From a checkpoint of a small transformer trained on Wikipedia: RMSNorm before each block, 1043M tokens.
MLP neurons of a small language model. Each row is named by its layer, matrix (down: output weights) and neuron, and shows model dimensions 176-239. Each number is 128 + 24 x the weight over its row's rms, rounded and kept within 0 to 255. A neuron's up and down rows have the sign that makes its largest values positive.
After each neuron's rows, "raises" lists the tokens whose logits its output raises most directly, leaving later layers aside.

L5.down1786 [169 120  95 149  97 130 131  92  94  99 124  61 106 115 134 140 146 115 152 124 108 130 138 161 127 165 121 146 139 144 173  86 134 120 139 109 128 137 132 136 123 148 126 103  89 136  44 111 145 105 111 137 129 132 117 131 143 151 124 134 124 127 124 106]
raises: " rate", " average", " number", " mark", " total"

L5.down1412 [133 130 132  99 132 150 121 112 119 156 126 168 140 150 174 118 131 146  96 126 179 153 147 130 142 143 142 157 122 122 148 139 155 106 134 147 112 140 129 141 161 113  92 143 115 133 111 108 120 190 120 132  93 148  97 103 125 148 136 138 125 109 145 105]
raises: " assistant", " director", " Director", " Secretary", " chairman"

L2.down1926 [167  96  98 109 156 180 139 122  85 144 149 186  87 172  85 138 146 129 111 153 102 125 116 141 129 117 147 110 151 150 145 131 126 124 198 188 107 116  88 146 116 132  72 136 134 143  95 113 114 117 137  94 163 138 131 119 159 148 137 144 132 145 110 147]
raises: " choreographer", " vocalist", " Compos", " artist", " actor"

L5.down1914 [152 168  76 147  86 114 126 139 142 123 137 149 122 149 123 104 169 142 125  72 110 170 126 144 156 102 145 126 107 171 110 164 124 110 101 167 119 166 111 130 128 152 103 106  61 133 136 164 100 119 112 119 136  80 142 101 122 129 127 140 148 124 151  73]
raises: "iff", "ock", "ine,", "ine.", "ock,"

L5.down101 [168 109  85 130 180 145  82  84 147 169 133  90 155 140 126 162 121 139 137 100 121  86 115 135 133 121 165 113  81 119 137 118 159  90 122 117  93 132 135 151 164 149 117 135 142 173 157 152  90 113 138 131 105 180 129  89 142 111 124 128 116 124 124 123]
raises: "ke", "em", "ete", "hr", "f."

L2.down1823 [133 127 143 120 126 100 135 114 142 104 141 133 129 156 111 161  98  86 135 129 114 127 127 156 100 153 143 151 167 139 108 139  76 133 129 117 128 135 156 113 131 145 128 128 132 113 157 130 132 153 155 127 121 118 126 114 106 131 106 102 131 138 192 142]
raises: " aircraft", " armed", " bomb", " equipped", " radar"

L5.down1956 [148 116 104 135 116 140 122 132 136 128 150 123 150 108 150 123 128 158 110 104 106 108 127 156 155 122 131  54 147 100 106  86 128  99 138 144 137 134 153  87 142 129 122 138 109 117 136  96 128 137 127 139 123 102 153 107 105  76 150 108 133 137 158 107]
raises: " her.", " (née", " she", " her", " Margaret"

L5.down1110 [ 96 144 165 134 125 132 125 112 135 107 153 120 149 149 116 124 110 142 120 122 155 176 126 125 124  82 138 130 125 119 134 121 142 126 125 112 153 105 134 122 101 159 125 115 125  79 188 167 132 121 120 141 132  94 140 117  90 106  97 118 169 137 131 120]
raises: "ć", " Moscow", " Ukraine", " Czech", " Ukrainian"

L2.down379 [143 104 121 193 121 108  97 118 150 160 101 199  93 110 101 154 116  76 112 156  92 114 147  98 130 106 115 159 116 126 156 170  78  99 114 179 129 110 113 155  88 163  79 130 136 131 155 117  92 126 115 140 141 119 122 111 114 128 116 120 145 163  87 141]
raises: " Germany", " Scotland", " Athletics", " England.", " Australia."

L2.down1117 [150 141 116 174 122  91 143 129  94 170 146 146  83 112 131 141 121 147 103 138 134  93  87 126 131  83 110  98  99 111 142 122 131 100 150 124 134 164 122 112 169 172 115 142 116 139 166 134  99 170 103 119 134 121 132 110  84  59 141 118 106 140 110 113]
raises: ".", ",", "'s", "s.", " and"

L5.down2035 [115 156 174 101  99 166  94 144 124  85 154 125 104 122 138 140 200  99 106 125 172 110 129 153  83 149 142 140 145 120  84 146 109 181 137 120 126 135 133 141  81 114 186 116 126 123 120  91 107 167 110 189 116 122 134 122 132 141 106 106 137 135 151 131]
raises: " be", " have", " grow", " amount", " spell"

L5.down869 [110 166 153 175  67 106 164  91 112 130 143 102 137 121 164 103 135 153 156 131 140 118 164 135 185 174 111 133  96 122 140 150 142 186 174 155 141 161 101 169 133 125 122 134  79 101 156 111 131 131 126 127 125 107 135 180 182  92 186  90 160 169 105  77]
raises: " records", " claim", " account", " evidence", " claimed"

L5.down386 [139 121  74 107 160 114 140 122 133 149 140 140 147 134 111 112 128 109 119 180 120 112 125 102 130 105 136 166 100  87 135 129 121 141 153 101 101 165 163  94 126 175 131 157 148 129 142 148 135 124 145 141 130 144  95 123  92 141 109 127 133 140  79 163]
raises: "s,", "s.", " numerous", " many", "s:"

L5.down1449 [124 146  96 147 126 148 119  98 156 142 127  95 125  70 113 159 144 147 146 169  99 157  96 151 132 155 164 140 118 118 106 131 143 114 112 102 118 133 107 158 107 132 150 130 122 137 106 169 114 148 127 132  92 128 106 118 177  89 130 147 133 136 146 155]
raises: " g·mol^{−1}", " him,", " him", " evidence", "vers"

L5.down916 [184 146 170 136 115  78 110 132 113 155 163 163 137 148 101 101 107 128 100 147 102  98 103 119 118 116 124 135 121 151 116 121 110 124 139 152 101 147 148 121 135 137 109 122 133 108 122 118 192 153  58  72 151  95 112 113 131 116 121 101 145 145 131 124]
raises: " guitar", " piano", " Guitar", " Orchestra", "master"

L5.down245 [134 133 152  72 174 181 136 129 103 130 116 119 133 145 117 131 125 101 111 127 117 129 118 146 136 153 143 156 146 119 145  97 124 116 140 131 185 161 131 133 122 134 159 154 203 152 145 129 120  86 166 116 114 146 104 142 145 156 119 116 131 163 101  91]
raises: "e", "ult", "fter", "ça", "o"

L5.down2001 [126 121 110  90 119 150 106 192 116 145  96 107  50 102 143  91 112 131 112 132 136 105 115  95 114  84  78 107 114 148 111 104 151 115 128 104 136 122 112 105 159 108 155 117 133  68 105 133  89 127  85 149 136 116 133 129 105 143 112 163 133 152 104 134]
raises: " of", " Of", "au", "-of", " Loss"

L5.down872 [140 110 150 112 105 120 208 149 126 161 155  94 143 160 161 119 117 162 104 102 137 125 154 132 108 162 121 129 124 137 133 133 144 151 111  86 144 103 150 154 145 158 149 103  94 148 139 149 131 133 148 118 107 127 127 123 123 113 130 140  77 130 142 116]
raises: "t", "ation", "té", "o", "ands"

L2.down174 [106 134 128 139 106 108 128 109 171 120 125 113 129 162 107  93 133 139 131 152 138 112 110  99 117 132 114 100 112 129 172  97 107  67  83 144 142 129 118  88 135 113 121 117 155 128 163 110 137 185 112 150  66 143 109 121 134  94 121  79 124 126 100 141]
raises: " sides", " first,", "ender", " Both", " end,"

L5.down1028 [100 158  63 112 119 157 113 105 156 144  99 146 163 122 179 118 109 124 128 135 130 134 143 121 112 154 117 145 136 134 107 135  91 141 113 137 132 103 180 122 104 133  90 115 148 111 111 110 118 101 118 131 134 161 155 126 103 133 160 120 128 150 135 182]
raises: " MTV", " TV", " filming", " video", " Entertainment"

L5.down1899 [165 191  97 126 128 112 115  97 158 154 118 145 100 133 155 150 148 146 127  80  98 147 115 112  79 134 136 160 117  95 115  91 127 126 124 146 119 173 146 114 124 135 137 140 107 110  84 127 153  80 105 150 117 147 104 130 177 143  92 129 107 168 113 125]
raises: " Legislature", " parliament", " council", " government.", " Parliament"

L5.down779 [123 115 101 100 165 163 148 119 127 118 174 117 104 114 122 121 134 152  93  98 103 106 112 143 105 123 163 132  96 147 118 102 155 164 149 113 142 131 145 119 149 143 161 153 141  94 114 159 134 139  91 140 154 151 114 136 160  93 118 133 158 133 103 175]
raises: "ing", "ing,", "ess", "er.", "ure"

L2.down1830 [117 132 148 108 149 164 119  86 107 143 121 142 108 131 118 103  97 108 102  75 144 155 192 146 120 111 113 157 141 143 115 168 170  91 137 161 131 172 147 137 137 162 159 122 185 153 167 131 150 123 124 108 103 173 106 106  91 145 100 156 163 144 108 160]
raises: " were", " are", " (such", " like", " who"

L5.down1374 [141 111 104 138 121 127 148 125 136 152 152 136 124 152 131 114 105 127 120 125 116 139 122 126  72 108 165 118 120 155 125 161 133 113 134 149 161 167 171 167 123 139 126 131 146 155 132 166 109 175 142 144 109  91 113 118 133 138 127 129 172 131 137 147]
raises: " ul", " Ali", " İ", " Abdul", " Islamic"

L5.down689 [103 117 134 134 161 139 107  96 140 107 179 149 141 123 102 149 126 124  97 165 112 131 121 132 145 127  93 171 126 129 112 129 131 149 167 100 135 155  78 139  97 148 122 135  85 152 118 140 101 119 115 136 120 107 126 108  88 118 107 145 131 148 128  94]
raises: "9;", "9.", "8:", "9,", "8."

L5.down35 [103 133  58  91 119 129 121 120 135 112 144 136 132 126 130  99 116 129 142 145 148 115 120 139 159 129 168 161 131 129 152 104 120 121 118 122 148 151 114  97  78 130  94 195 100 158 137 153 148 157 149 149 130 128 102 172 134 133  85 127 121 176 100  96]
raises: "s.", "s,", " and", "s", ","

L5.down74 [183 123 157  99 100 132 167 146 104  89  95 156 104 116  93 125 145 114 149 129 124  90 129 135 143 105  84 157 201 162 162  93 113 117 121 126 111 106 102 139 107 124 124 111 146 127 131 143 139 133 124 141 122 117  96 148  77 141 103 147 158 115 153 136]
raises: " 2013–14", " 1996–97", " 2021–22", " 2010–11", " 2005–06"